config.yaml
activation: "geglu"
norm_place: "peri"
rope_base: 10000.0
attn_scale: 0.125
init_std_down: 0.00418
lr_mult_o: 4.0
lr_mult_up: 0.63
beta1: 0.95
schedule: "wsd"
decay_fraction: 0.605
steps: 7973
MLP neurons of a small language model. Each row is named by its layer, matrix (gate and up: input weights) and neuron, and shows model dimensions 112-207. Each number is 128 + 32 x the weight over its row's rms, rounded and kept within 0 to 255. A neuron's up and down rows have the sign that makes its largest values positive.
After each neuron's rows, "fires on" lists the tokens most often at its 100 highest values on Wikipedia text that the model never trained on.

L4.gate1028 [179 164 101  98 127 125  92  98 162 111  75  50 156  66 119 171 107  63  79 111 118  85 154 104 107 102  97 118 113 133 148  81 160 143 107 253  99 113  72 103 129 104  99  84 156 147 122 157 134 118 144 133 160 150  97 153  48 120 138 178 141 141  90 100 133 140  82 172 130  96 142  89 134 138 178 147 132 142 100  65 178 106 126 154 106 120 107 116 130 121 101 123 175 142 216  75]
L4.up1028 [135 102 167 120 170 125 141  96 141 141 119 156 151  64 146  91 148 136 150 158  90 124 146 136 124  85 127 131 100 154 113 111 126 138  79 176  92 145 138 113 127 108 122 123  90 165 141 114 172 137  78 183 150 112 115 113  65 110 105 116 194 146 160 126 191 143  85 171 148 119 121 117 102 140 133 133 133 118 102  89  90  61  91  90  97 105 103 152  73 108 132 149 131 103 124 147]
fires on: " of", "-", " non", " post", " Super", " Pro"

L4.gate208 [130 117 159 196 145 199 108  66  99 145  72 183 186 129 157 156 105 142 135 146 124 130 169 148 139  82 110  93  85 104 169 173  68 120 113 136 125 124 103 135  90 115 134 176 127 146  75  92 180 168  84 112 107 232 129 149 131 139 100 107 118 149 137 114 134  93 128 137 117 139 102 100  84 153 118 170 155  92 151 112 166 130 145  75 128  90 140 122 126  59 103  70 163  73  76 142]
L4.up208 [140 113 106 130 123 110  90 142 164 131 113 128  87 189 119  91 165  87 108  80 160  88 110  98 151 187 121 125 148 141  98  78 126  89 172  83 158  78  86 109 149 127 164 123 125 147 110 125 164 106 123  36 102  91 133 120 102 171 147 165 117  82  83 143 136 142 103 138 139 144 150  86 109  97  78 149 147 128 133 123  68 111 132 145 106 113 106 117 118  93 120 152 145 104 130 104]
fires on: " |", " –", ":", " -", ";"

L4.gate1041 [148 144 149 112 125 197 130  89 130 124  92 110 143 169 189 158 101 132 152 146  78 115  74 154 188  81 152 100 100 138 179 134 139 158 163 122 183 117 119 150 146 129 103  90 134 133  58 151 173 178  75 146 114 135 117 127  99 134 222 152  96  73 129 134 151 180 120 128 118  84 135  95 130 137 166 136 168  83 117 149 119  83 120  99 148 128 146  50 119  81 145  80  97 164 178 119]
L4.up1041 [ 70 153 133 126 197 163  74 128 175  99 146 138 161 172  68 118 210 133 112 150 134 127 167 167 135 154 104 165 110 107 118  79 170 138 139 116 153 102 112 109 135 140 104 177 133 139  46 124 140 127 128 161 161 109  85 113  91 175 105 124 142 136 213 171 147  78 112  94 157 160 115  63 100 131 126 158 161  91  88 107  87 181 134  98 166  94 171 124  60  85  71 135 161 137  86 142]
fires on: "-", " Abd", " Soph"

L3.gate1261 [138 159 104 113 148  64 124 136 173 150 177 101 186  81 103 159 150 138  97 174 126 125  73 140 136 154 140 144 153 130 166 163 162 130 102 121 150 101 193 116 115 147  98 131  85 182 146 146 102 102  57 120 107 101 112 148 157 136 195 109 142 161 113 130 115 142 165 115 145 114 155 148 198 127 120 103 117  75 131 171 134 107 110 109 150 161 164 140 116 117 108 165 136 125 147 134]
L3.up1261 [128 164 148 100 128 124 139  61 162 127 141 131 188 112 103 172 200 157 162 146 140 120 138 135 132 159 110 135 143 113 154 153 111 114 150 137  75 106 175 139 110 132 138 147 174  62 123 167 135 143 131 168 107 114 100 140 130 127 100 151  84 112 235 130 120 160  76 126 126 155  86 130 138 141  75 140  94 109 118  93 121 147  75 120 175 138 160 112 125  79 127 192 132  97 117 184]
fires on: ")", " |", "p", " air", " "

L3.gate168 [136 123  92 114 100 126 125  79 153 132 139  88  58 111 185  95 125 104 148 116 124 115  94  90 102  85 138 119 116 144 182 134 108 113 125  98 161 128 136 133 144 162  85 152 112  73 131 114 157 142 129 211 106 127 112 154 149  87 125 111 105 114 150 150 163  91 100 102 105 159 167 167 147  93 142 152 163 141  75 172 121 178 100 159 113 111 142 138 107 157  85 133 159 128  88  91]
L3.up168 [ 93 179 143 136 130 105 124 160  86 134 169  73 103  96 142 147  69 122 116  75  97  67 123 107 152  64 165 129  55  95 170 110 103 143 128 171 149 109  67 111 139 198 135 123 125 101 119  84 136 152  90 135 177 163 128 116 128 134 138  31 163 232 137 178 141 138 157 129 109 149 107 115  80 174 188  96 127 137  65 117 168 135 112  68 116 113 123 126 106 130 110 147 128 105  93 101]
fires on: " and", "-", ",", "."

L3.gate771 [150 121 146 121 123 137 167  56 101 133 115 113 147 129 153 124 135 143 160 130 136 174 146 155 115 153 132  92 132 111 105 131 102  96 124 208  56  78 152 127  69 131 105 185 116 190 107 101 136 120 186 121 147 144 133 147 158 153 133 152  73 135 123 152 129  89 148 149  88 129  97 124 127 127  74 124 151  81  82 190 151 114 124  85 138  90 144 198 118  89 134 177 113  67 107 163]
L3.up771 [211 125  64 127 138 125 141  72 124 108 139 122 165 149  42 100 129 175 148 128 147  65 144 145  27 117  57 166 150  74 183 108 112 123 158 106 118 116  80  85 159 120 109 111 106 104  84 120 138 174  96 128 122 137 137 112 133 188 167 169 149 116 156 187  96  43 158 107 169  96 122 148 133 107 109 118 182  87  71 168 186 163  93 159 125 154 126  61 229 143 113 183 155 137 188 149]
fires on: " 1", "th", "nd", " hold", " Total", "st"

L4.gate513 [147 112 104 130 158  90 173 111  99 120 134 160 109 160 151  88 108 107 101  83 149  80 125 154 145 119 149 126 134 167  90 103  78 159 131 135  76 147  87 146 138 102 156 160  97 145 104 132  97 203 127 137 149  91 168 117  88 152  99 141 153 110 112 115 185 144  97 107 103 125 156 181 144 185 123 108 100 169 113 159 118 150 126 141 121 118  83 151 157 166  78 117 141 155 105 148]
L4.up513 [150 137 115 141 132 102 128 162 118 107 191 108 122 169  85  95  85 125  85 215  84 133 129 143 121  87 162 115 114 151 164  79 123 150  66  76 159 102 145 149  93 125 172 175 123 102 128 135 111  96  72 169 155 156 120 111  54 163  99 139 145 100 149 203 194 158 141 110 126 144  85 139  94 146 113 129 109 104 152 129 154 133 147 148  72  94 126  99 121 172 118 200  62  67  79 114]
fires on: " and", ",", "),"

L4.gate1135 [115 111 132 104 149 116 132 196  68 128 135 156 139  94 132 142 133 137 122 102 189 121 130 147 105 117 148  84  96 157  77 155  59 155 159 190 193 151 152 117 101 116  94 148 184  73 102 107 178 160 108 162 102 129 124 128 161 138  78 103 136  87 155 178 187 151  72 155 146 167 185  75  98 149  73 161  96 131 184 118  95  97 109  85 197  97  94  77 167  70 112 123 144 122 146 104]
L4.up1135 [113 177  97 169 130  86 166 106 112 114 139 121  65 106 114 166 120 142  79 123 137  85 113 119  98 113  86  94 127 115  97 176 153  70 107 113 131  84 182 133 176 139 131 128 129 121  96 158 174 115 166  91 161  89 179 131  84 155 184  76  94 152 128 111 170  98 148 195 107 101 170 137 164 128 152 162 208 119 155 144 130 126  98 117 121 120 141  67 133 161 107 101 107 143 144 114]
fires on: ",", " and", " l"

L3.gate238 [173 121  71 134 114 102 155 112 134  73 143  92 135 134 125 130  55  61 153 101 144 178 100 164 166 109 122 109 133 109 141  79 149 116 158 102 120  73 146 163 186 112 123 116  97 106 156 100 158 191 104 206 123 127 179 146 156 142 113 111  89 191 162 167 177 154  96 160 147  94  99 124 122 162 142 131 114 127  89 136 125 178  99 115 155 140 114 125 170  76  97 158 107 126 140 115]
L3.up238 [182 114 101 139 110 120 134 133 128 136 147 118  68 122 131 160  70  72  78 144  83 161  75 121 105 115 147 144 171 160  66 103 116 125 180  84 124 103 161 110 153  88  85 103 167 116 192 121 127 156 126 178 127 130 155  96 117 100 197  72 132 196 103 176 217 142 104 114 135 101  98 151 146 170 105 123 109 115  98 136 175 125 146  89 125 113 110 135 147  99 137 163  77 146  90 112]
fires on: " and", ",", "),", " the", ";", " ;"

L4.gate636 [138 135 109 155 123 163 136 136 118 153 139 119 176 117 140  91 141 123 113 132 115 123 124 190 157 162 123 158 144 117 176 168 132 156 110 103  96  95 109 137 173 136 127 119 156 151 113  94  81 120 127 123  91 121 111 130 152 159 187 190 180 111 171 147 102  75 152 108 110 172 163 178 131  35  57 151 143  78 108 148 107 101 129 129 148 134 152  90 167 128 115 123 123 191 147 117]
L4.up636 [114 157  75 121  97 160  96 145  83 136 161 136 171 122 132 174  89 172 155 101  97 153 141 113  79 112 150  80 144  74  87 100 220 147  84  68 120 142 158 152 121 203  99 120 125 115  94 122 125 193 143 138 186 131  93 131 161 143 199 177 182 101  98 116 115  99 109 122 130  80 156 122 177 103 148 102 139 119 197 146  98 143 142 102  97 143 161  85 174 141  87 185 127 172 151 142]
fires on: " March", " May", " trans", " February", " January"

L4.gate756 [150 158  47 177 137 106 139  69 132  93 135 175 175 111 103  90 119 140 142  98 106 156 145 131 193 126 147 171 109 138 127 134  50 112 121 104  77 154  98 176  93 171  88 110 143 141 126 140  63 143 143  83 139 115 121 104 124 137 141 154 151 141 134  78 105 142 124 170 145 171 144  95  98 107 140 157  91 141 168 108 139 152 109 132 181  50 102 211 156 105 113 192 142 148 188 112]
L4.up756 [169  76 131 126  99 137 134 113 154  97 139 113 182 175 144 119 165  91  97  88 170 124 113 179 166  98 175 145  83 147 178 141 130  74 146 116  87 145 148 129 142 116 151 125 102 119 175 179  97  94 113  83  76 130 154 131 190 196 119 145  92 159 208 185 120 126 173  96 191  92 193 177 143 159  84 107  94 130  81 142  99 155  65  91 142 135 165 113 126 178 175 156 136 124 114 111]
fires on: " under", " un", "s", " In", " Arm", " arm"

L3.gate860 [ 74 124 191 119  89 151 106 136 143  96  87 103 181  75 177 105 131  96 108 112  38 173 117 159  94 146 147 107 124 104 123 181 122 115  74 145  96  80  72 134 134 128 172  98 116 141 130 184 107 154 147 179 117  80 166 102 152 113 117 153 124 114 119 118 122  56 102 160 153 113 117  81  53 171 143 153  50 145 112 129 127 122 134 169 130 139  97 104 130 145 102 120 127 206  81 125]
L3.up860 [177 140  37  96 160 163 153 130  50 104 114 142 212 124 120 122 153 125 101 112 116 123 129 123 132 102  87 194 124 149 153 126 172 139 133 203 119 134 173 131 115  73 140 161 125 155 157 115 140 139 122 149  88 150 122 204 152  88 133 167 141 183 149 182 130  97 146 109 145  58 147 158 152 149 212 146 171 119 118 133 151 107 134 166 149  73 136 119 105 116 187 142 107 147  82  53]
fires on: "==", " ==", " to", "\n"

L4.gate1285 [116  93  94 125 120  72 158  95 105  41  93  94 157 164 156 139 142 146 120 139 119 110 111  68 129 134 122  73 107 171  88  96 114  34 137 126 137 185 187 120 179 111  92 121 141 108 139  70  50 164 163 140  71 124 151 108 120 114 128 107 168 100 125 139 118 195 100  90 117 136 143 116 106  84 159 136  95 200  69 147 178 122 133 135 120 116  61 162 182 188 139 164 126  99  85 108]
L4.up1285 [103 120 147 138  84 176 163  68 133  74 113 193 161 124 184 131  91 111 158 119 133 125 114 163 160 148 134 171  80 136 113 102 186 152 117 131 129 202 187  83 136 137 103 128 116 180 188 100 133 108  84 157 101 128  88 185 114 144 150 139  93 124 133 168 146  90  90 148 167 116 148 137 136 150 119 152 115 102  92  84 114 133 140 109 117 197 138 106  80 129 154 148 114 134 110 129]
fires on: ","

L3.gate881 [154  94 179 166 147 118 184 123 126 125 146 101 153 134 136  84 135 164  72 110  82  99 159 160 151  99 138 170 147 141 160 121 127 195 148 198 160 128  90 202 149 144 121  98 141 140 118 126  96  65 108  63 158  97 156 109 144 133 134 113 158 114 111 132 116  99 148 130 171 186 136 114  83 124 127 171 147 121 139  59 120 154 146  93  92  90 123 111  52 186 104 156 140 169 102 159]
L3.up881 [115 118 142 126 185 112 174 126 131  60 136 149 165 139 180  82 105 136 106 122 125 119 130 125 136  86  97 138 184 129 122 116 134  71 198 136 107 113 160  95 159 134 141 118 151 108  93 121 144 122 145  57 109  80 146 123 147 115 115 178 127 120 124 132 112 102 153 133 167 138  91 139  67  94 103 208 145 171 166 127  58 129 169  62  72  92 119 148 112 154  82 149  91 125 155 169]
fires on: " after", " After", " of", " al"

L4.gate198 [111  83 140 125 179 103 170 101 144 115 148 151 126 126  82 157  99 152 118 105 121 160  82 161 131 116 154 119  88 132 116 124 136  99  88 109  99 177  85  96 103 128 123  91 119 138 141 109 134 183 110  73  90 112 113 143 148 132 146 135  98  82 141   9 103 165 239 142 161  78 128 171 105 152 162 153 162 108 117  93 136 174  87 133 150 109 113 141 160 104 108 161  99 132 119 105]
L4.up198 [133  91  95 117 150  96 172 126 170  89 120 147 139 126 113 131 126 125 145 126 132  68  36 101 182  93 178 149 172 102  95 162 128  60 118  85 137 133 160 101  52 132 116 147  63 107 122 188 161 116 104 126 118 129 171 132 132 109 144 112  96 191 110  56  86 118 146 151 150  97 193 103  95 148 170 140  95 131 128 104 126 150  98 131 117 141 111 106 125 126  80 132  78 159 141  86]
fires on: " and", " per", " two", ",", "ies"

L4.gate479 [ 99  95 136 117 126  91 127 149  93 143 148  94 104  83 112  94 141 149 151 114 161 118 138 157 146 116 141 116 148 111 139 132 193 101  24  73  93 126 137 109 123 149  81 115  55  82  98 105 133 163  84 127  89  96 127 167 132 131  99 114 174 106 135 110  87 147 127 144  83 150  96 110  82 115 134 109  33 123  91 135  90  91 169 112 120 142 111 119 148  75  92 110 138 111  75 126]
L4.up479 [ 92 100 170 120 202 129 136 100 144 103 136  66 149 174 141 129  80 109  98  95 128 147 171 149 202  84 115 106 126  96 120 185 101 166 119 171 106 132  95  75 112  86 107 184 159 146 128 179 195  91  96 188 130 105 128 132  81 129  87  96 114 156  85 110  61 170  71 107 139  86 130 102  93 158 137  79  60 138 132 161 144 134 139 172 172 111  80 162 132 129  85 117 190 101 116 128]
fires on: ","

L4.gate1213 [101  94 135 157 214 108 107  90  86  66  90 118  69 140 137 146  58 131 138 118 180 135 179 157  96 149 169 145 153  80  52 127 100 112 163 116 112 140 126 115 105  81 159 135  91 158 129 112 147 138 100 115 103 157 136 147  74 125 107  95 136  74 211 135 138 145 128 160 148 154 165  83  89 157 107 130 129 132 180 157 177 138  51 166 174 104 109 154 101  97 109 117  62 109 141 154]
L4.up1213 [ 53 114 132 123 173 152 184 138 143 128 173 173 138 139  76 126 130 143  96 147 141 125 100 126  76 120 120 142 140 124 114 129 186 174 177 142 130 199 103  84 114 115 136 140 135 137 127 142 152 152 170 155 148 150 145 159 175 157 203 132  61 126 155  74 139  71 136  82 116 125 124 176 145 100 142 128 170 137  70  86 132 150 141 148 131 101 113  85 114  95 152 174 190 195 101 156]
fires on: "A", " same"

L3.gate193 [182 205 113 115 143 123 134  85 152 103  61  79  85  83 163 155 110 130 211  97 122 102  76 156 111 133 170 114  77 171 110  69  98 142 151 143 102 137 147 126 131 143 160 154 190  92  83  83 165 126 118 107 181  88 149  77 111 103 118  99 100 130 127 190 100 154  59 154 190 165 141 121 139 112  84 169 140 162 168 117 160  97  93 116 138  90 114  96  85 119 106 187 121 145  76 102]
L3.up193 [107 121 111 154 102 163 119 154 178 123 135 157 141 119 176 168 108  73 171 118 114 180  92 109 124 138  88  98 198 111 112  73 171 111  96 146 128 105 154 107 158 122 152  88 178 139 125  76 157  86 153 122 139 118  94  97 115 143 139 122 125 161 150 177 181 127 108 151 167 129  88  94 152  67 157 103  77 176 112 154  86 153 150 134 154  62 160 164 144 122 144  94 134 165 125 164]
fires on: " |", " 3", " 1", " The", "1", "2"

L4.gate247 [138  91 113 128 170 120 142 123 121 141 100 159 231 122 168 180 148 117 138 114 160 165 118 120 100 122 168 100  62 131 108 138  88 182 142 127 156 103 127 146 204 166 120  92 155 113 176 162 126 105  68 120 144 110 161 103 151 128 167 145 100 118 128 126 119 190  98 124  96 118  63 131  94 128 138 163 125  76  65  88 164 121 102 113 118  81 108 105 139  91 110 169 134 212 130 110]
L4.up247 [179 170  55 103 129 101 149 107 111 127 124 181 184 146 122 154 186 112 141 103 164  50 151 132 132  83 156 131 110 121  85 102 148 153 151 148 146  99 143 139 198 140 100 109 144 147 153 148  70  69 112  78 146 125 159 128 110 176 133 162 127 130 161 108 129 153 116 125  58 144 118 101 112  62 140 152 119  95 126  94 129 133 109 160 137  82 120 138 166 108 173 145  84 113 100 131]
fires on: "===", " ===", "\n", "====", "==", " =="

L3.gate140 [ 81 147 111 135 104 112 143 100  59 115 156 132 143  94 115 174 148 141  85  99 127 168 167 122 107  97 126 139 147 100 131 195 102 126  63 196  50  63 125 161 138 137 100  40 149 131 101 136 114 133 212 117 130 108 116 151 105 103 145  74 127  71 130 105  98  91 160 190 144  97  62 141 142 145 139 198  89 129 100 153 116  71 159 138  90 174 129 137 130  94 119 116 167  84 103 158]
L3.up140 [110 131 158 115 138 157 141 149  88 127 151 112 192  88  64 107  94 101  88 123  26 160  74 109 137 118 109 106 139  92  84 172  76 141 115 146 106 136 146 175  95 107  96 132 143 180 102 123  97 143 115 161 122 134 137 110 164 105 139  94 141 129 130 128 111 118 118 139 134 140  88 121  67  99 100 104 114  97  78 124 124 156 116 128 116 173 100  98 119 101 157 125 176 134 155 127]
fires on: " |", ",", " -"

L4.gate1061 [144 125  85 133 124 115 104  69  73  98 167 147 135 119 151 142  89 127 112 143 125  80 120 124 146 167 140 123 144 161  89 102  72  94 194 168 181 120 118 113 109 101 153 145 147 141  76  83 132 197 142 145 134  90 123 149 101 136  99 122 102  76 141 168  91 153 137 126 146 120 144 133  51 127 102 197 136 172  67 179 164  52 110 139 117 123 126 125  88 132 109 129 121 143 121 107]
L4.up1061 [146 151 133 112  93 139 148  95 149  92 125 120 158 146 144 165  72 134 123 121  82 144 142 112 127 102 144 131 114  65  89 143 155 147 131 114  70 125 163 142  98  95 147 123 134 137  44 106 123 170 117 135 187 140  87 129 110 114 162 138 105  89 123 144 118 144  85 170 107 113 108  71 145 109  72 119 167 100 119 151 142  90  73 163 171 172 144 120 170 127  98 127  56 145 114 126]
fires on: " 1", " (", "1", " c", "n", " \""

L3.gate385 [136  87 102 135 131 125 186 115 124 123 127  91  73 113 115 174  99 120 115 189 119 113  47 132 130  83 200  98 126 166 105  98  99  70  93 142 147  84 126 156 134  92  69 121 101 164  91  65 136 125 111 138 149  95 129 141  94  83 121  87  92 122 195 105 141 172 141  72 154 134 103 128 111  75 180 178 145 159  77  99 165 139 149 178 141 105 115 104 105 106 157 175 153 118 118 148]
L3.up385 [108 126 130 191 103  77 111 147 144 100 145 126 154 136 128 142 110  81  97 141 121 126  73 127 145 144 154 117 185 147  71 147 223  53 170  86 149 120 131 108 127 127 114 157 120  73 112  88 148 126 106 138 117 151 168 158 136  95 106 134 140 166 119 119 113 187 155 119 101 117 120 142 122  97 159 110 108 114  78 145 178 120 158  64 154 122 106 121 146  98 168 138 137 112 112 106]
fires on: ",", " and", ";"

L4.gate816 [116 183 116 100 177 124 126  89 160 170 105 135 109  82  74 160 136 122 128  71 175  92 154 131 114 100 124 158  78 108  67 154 109 155  75 116 173 117 135 136 112 121 157  81 141 135 122  81 138 120 110  77 179 138 109 151  87 142 100 108 114 156  80 224  64 162 139 122 135 133  75 143 127 126 148 153 191 157 111 188 157  70  88 110 130 102 110 170  75 105 135 131 185 137 213  96]
L4.up816 [151 149 134 124 102  83  98  84 152 195 108 127 142 164 113 145 128 178  58  90  85 159 103 156 119  90  85 166 126 146 101  94 123 110  86 193 118 115 106 141  76 161 168 152 130 121  77 133  84 106 100 104  18 155  90 117  66 181  81 134  91 116 180 154  76 175  76 115  84 141 149  90 100 112 119 113 143 166 130  95 120 138 102  84  89 147 200 163 121  96 156 175  86 130 140 121]
fires on: " of", " |", " in", ",", " ===", ")"

L4.gate909 [101 128 133  98 115 115 101 100 179 136 154 101 113  97 149 148 154 108 165 133 136 111 115 117  63 147 193 136 128 100 118 148 112  86 145  89 140 145 113 158 206 142 191 131 143 158 165 143 155  89  79 167 159  92 151 136 114  99 151 127 158  94  83 132 129  90 124 157 175 208 136 121 160  97 143  87  88 150 177 126 112 115 128  79  61 108  78 123 128 116 129 118 119 112  73  64]
L4.up909 [ 94  79 154 115 125 164 126 129 120  98  99 170 118 170 157 114  86  94 110 115 147 187 170  78 143  93 155 183  59  91 119 149 154 148  83 109 177 159 211 113 140 119 112 148  94  97 128  98 138 169 106 175  85 120 130 108  68 116 172 127  72 151 168 115 111 124  41 100 155  86 133 109 111 113 151  83 142 143 193 164  88 138 111 105 135 139 164 144 126 103  96  99 176 107 157 149]
fires on: "–", ",", " World", " Boston"

L3.gate615 [119 194 119 181 114  95 118 107 171 192 114 132  33 130 129 174 143 198 158 153 128 148 108 128  99  78 174 143 122  94 152 119 129 105  90 204  75 143 209 121 149 168  87 122  74 186 131 124 103 168 152 192 133 104 115 158 199  99  98  94  97 101  82 110 114 173 135  91  71 122 124 145  91 134 142 146 129  88 100 157  90 113 143 123 123  92 143 139 128 220 118 110 113 163  42 120]
L3.up615 [124 161 135 111 112 117 155 145 177 139 140 151 125  89 122 133 134 173 104  85 123 144 105 123 150 169  70 114 133 141 155 140 115 180 136 113 130  66 133 211  94 124 185 175 147 138 115 100 137 164 131 192 148 150 135 147  94 172 158 118 102  86  76 130 177 126 170 102 103  70 199 114 129 132 121 117  78 113 141  89  93  88 139 122  61 112 109 106 160 133  98 140 153 133 108 158]
fires on: "-", " and", " late", "al"

L4.gate429 [141 134  92 107 177  94 163 188  80  99 126 111  94 103 187 153 138 147 133 139 133 143  87 126 128 107 114 130  90 156 165 106  43 187 124 100 189 134 140 117  78 143 127 134 128  89 137 106 141 118 105 150 146 130 181 151 150 139  96 120 151 180 163 155 106 199 112 174 118 117 148  95 155  97 164 148 126 100  56 171 129 101  40 161 127 114  82 140 100 127 172  83 105  86 116 104]
L4.up429 [164 147 160 138 132 158  97 103 157 168 105 135 104 116 100 118 184 149 118 149 195 154 110 151 142 148 127 118 119  92 101 172 152 152 157  96 134 144 151 101 129 142 123 127 116  75 104  55  79 130 115 107 122 143  83 189 122 142  86 159 127  91 124 128  79 143 174 101 136 140 150 120 131  78 161 130  81  84  80 146 103 139 118 152  95 116 133 104  69 183 147 152 140 139 153 146]
fires on: " N", "N", "n"

L4.gate154 [109 132 145 149 165  78  85 169 102  60 133  85 109 169 111  60 129 106 103 180 156 151 117 126 113 163 167 119  71 173 115 164 125 173 112 158  72 181 195  62 112 148 147 135 106  46 147  93  57 141 100  86 104 147 152 143 119  89 168 143 131 175  98 122 163 139 113 127  77 123 108 106  81  91 115 106 149 110 174 122 124  96 112  90 160  94  78 107  92  39 131 123 103 200 120 142]
L4.up154 [138 137  95 149 124  84 144 156 203 108 135 118  68 104 116  51 166  50 157 121 112 135 147 121 200  79  90 150 102 155 134  98 135 148 111 109 118 121 130 155 131 115 120 155 119 145 154 138 143 158 117 162  96 132 195 141 118  88 121 130  91 141  73 129 141  78 162 187 108 147 136 146 212 197 114  76 154 130 127 139 129 127 109 149 148 162  98 151  61 103  67 107 121  95 157 123]
fires on: " and", "ric", " Reg", "ic", " Lic", " reg"

L4.gate724 [ 69 173 116  98 143 129 107 132 108 125 131 102  69  87 100 144 173 118 122 141 160 126 112 144  92 112 131 107 130 189 112 111 129 121 131  97 171 111  50  87 166 141  58 124  99  69 137 151 130 164  82  85  84  62 138 121  86 225 102 116 129 112 111 178 145 133 118 103 178 122 148  81 136 112 118 177  89 163 150  98 124  66 135  86 155 175 136  79 154  70 144 171  75  97 107 123]
L4.up724 [ 64 132 156 141 149  49 127 161  95 107 140 142 142 190  96 157 159 213 116 116 112 101 127  80 153 104 113 126  83 102 117 197 128  54 124 153 136 126 157 186 126 132 126 120 111 176 159 127 156 143 130 143  92  98 154 120 114 101 146  98 138 160 160 170  84 101 100 124 171 135 107  93 141 116 160  98 166 113 112 105 129  71 100 145 112 185  78 119 140 120 159 106 121 111 101  99]
fires on: ","

L4.gate1095 [117 128 174 128 104 103  97 201  96 127 111 104 169 100 117 186 113 136 152  48 125 116 117 107  71 157  89 168 129 139 121 108 115 151 121 138 146 144  29 136 145 120  59 143 151  88 159 132 156 169 156 125  83 146  76 128  73 170 124 143  72 123 108 118 144  56 121 159 147 172 107 121 107 195 160 122 136 124 106 149  82 153 158 138 147 113 142 161 120 105 127  83 113 154 109 145]
L4.up1095 [ 77 172 144  97 182 136 134  79 120  57  97 206  86 116 138 108 154  72 110 201 104 145 177  90 141 114 167 108 115 128 177 131 102 122 115 128  71 152 185 155 117 113 125 150 143 152 165 164  98  55 145  65  42 145 116 118 116 136 145 128 131 123 135 100 103 155 110 126 122 106 153 148 107 133 168  71 102  61 137 132 125 127 138  80 120 172 118 169 131  85 162  37 128 121 185 135]
fires on: "\"", ".", ",", "'", ")", "39"

L3.gate591 [ 94 180 108 134 148 143 104  77 113 117  83  71 143 148 162 129 147 149 175 127  89 143 147 186 145 153 134 103 107 112  69 123  77 134  75 129 118 130 129  83 127 124 131 127 140 168 122 141  87 198  80  93 128 115 102 153 178 121 135 182 160 150  56 138 158 134 156 162 108 111 159  98 157 148 126 119 158  71  86 175 128 128 144 145 137 171 131 161 162 131 131  91 189 126 158 115]
L3.up591 [ 98 120 152  94 155  94  70 102 127 170  42 131 107 129  98 107 112 135 104 116 101 142 150 134 139 134  94  72 157 108 183 103 136 116 143  52 106 148 163 107 199 138 130 124  89 147 108 124 161  78  75  94 106  95 156 104 114 125 159 116 164 142 136 119 130  97 129 164 162 160 115 104  79  37 109 160  86  50  68 151 141 122 126 116 145  40 112  70 122 169 163 204 179 129  80 148]
fires on: "th", "st", " most", "nd", "est", " largest"

L3.gate24 [119 112  83  79  68 152 145 183 131  80  56  86 115 135 181 159  71 132 171 101 149 106 129 161 115 156  60 140 132 111 159 127 105 127  75 130  95  89 129 159 148 157  73 141  97 144 206 159 149  91  97 117  64 137 187 165 142 171  90 139 152  88 150  29 166 165  86 117 116 115  88  77 109 105 126 122 104 110 133 176  86 114 114 103  97 135 124 103 160 129 145 105 125  95  99 130]
L3.up24 [ 95 132  88  99  76 159 135 155 113 146 104  86  97 138  90 130 157 144 139 152 193 131 187 114 137 146 179 106 144 159 150 141  81 129 109 202 158 136 113 130 145 127 108 144 140 103 147 155  87 155 183 118 149 156 171 154 128 119 117 176 133 153 118 153 105 114 133 161 127 141 134 166 127 103 125  51 101 126  69 169 117 116  95 152 145  84 124  78  45 105  96 142 127 162  91 163]
fires on: " N"

L3.gate421 [ 96  98 144 127 160 154 120 166 131 159  75  94 111 128 128 166 161 124 109 143 159  95 133 124 157 153 112 149  73 142 125 148  70 141 125 120  93 142 130 154 105 111 146 144 146 130 104 126 107 172 139 106 118  67 146 175 150 132 123 106 171 150  95  97 152 100  49 162  96 115 109 125 188 147 192 133 179 142  50 175 127 103 140 109 181 161 149 143  86  64 151 107 166 118 101 137]
L3.up421 [125 146 125 150 186 104 132 189  86  96 100  73  93 161 163 161  91 137 138 158 142 121 181 120 181 114 145 134 129 155 149  91 155 194  98 137  92 126 209 161 130 199 167 129 131 103 126 118 160 134 140 116 127 165 129 103 120  99 183 100  70 129 186 134 179 114 156 178 111 110 145 126  97 131 124 101 129 150 123 151 175 148 153  79 139 104 154 112  76  74  99 119  78  97 159  73]
fires on: ",", " and", " States"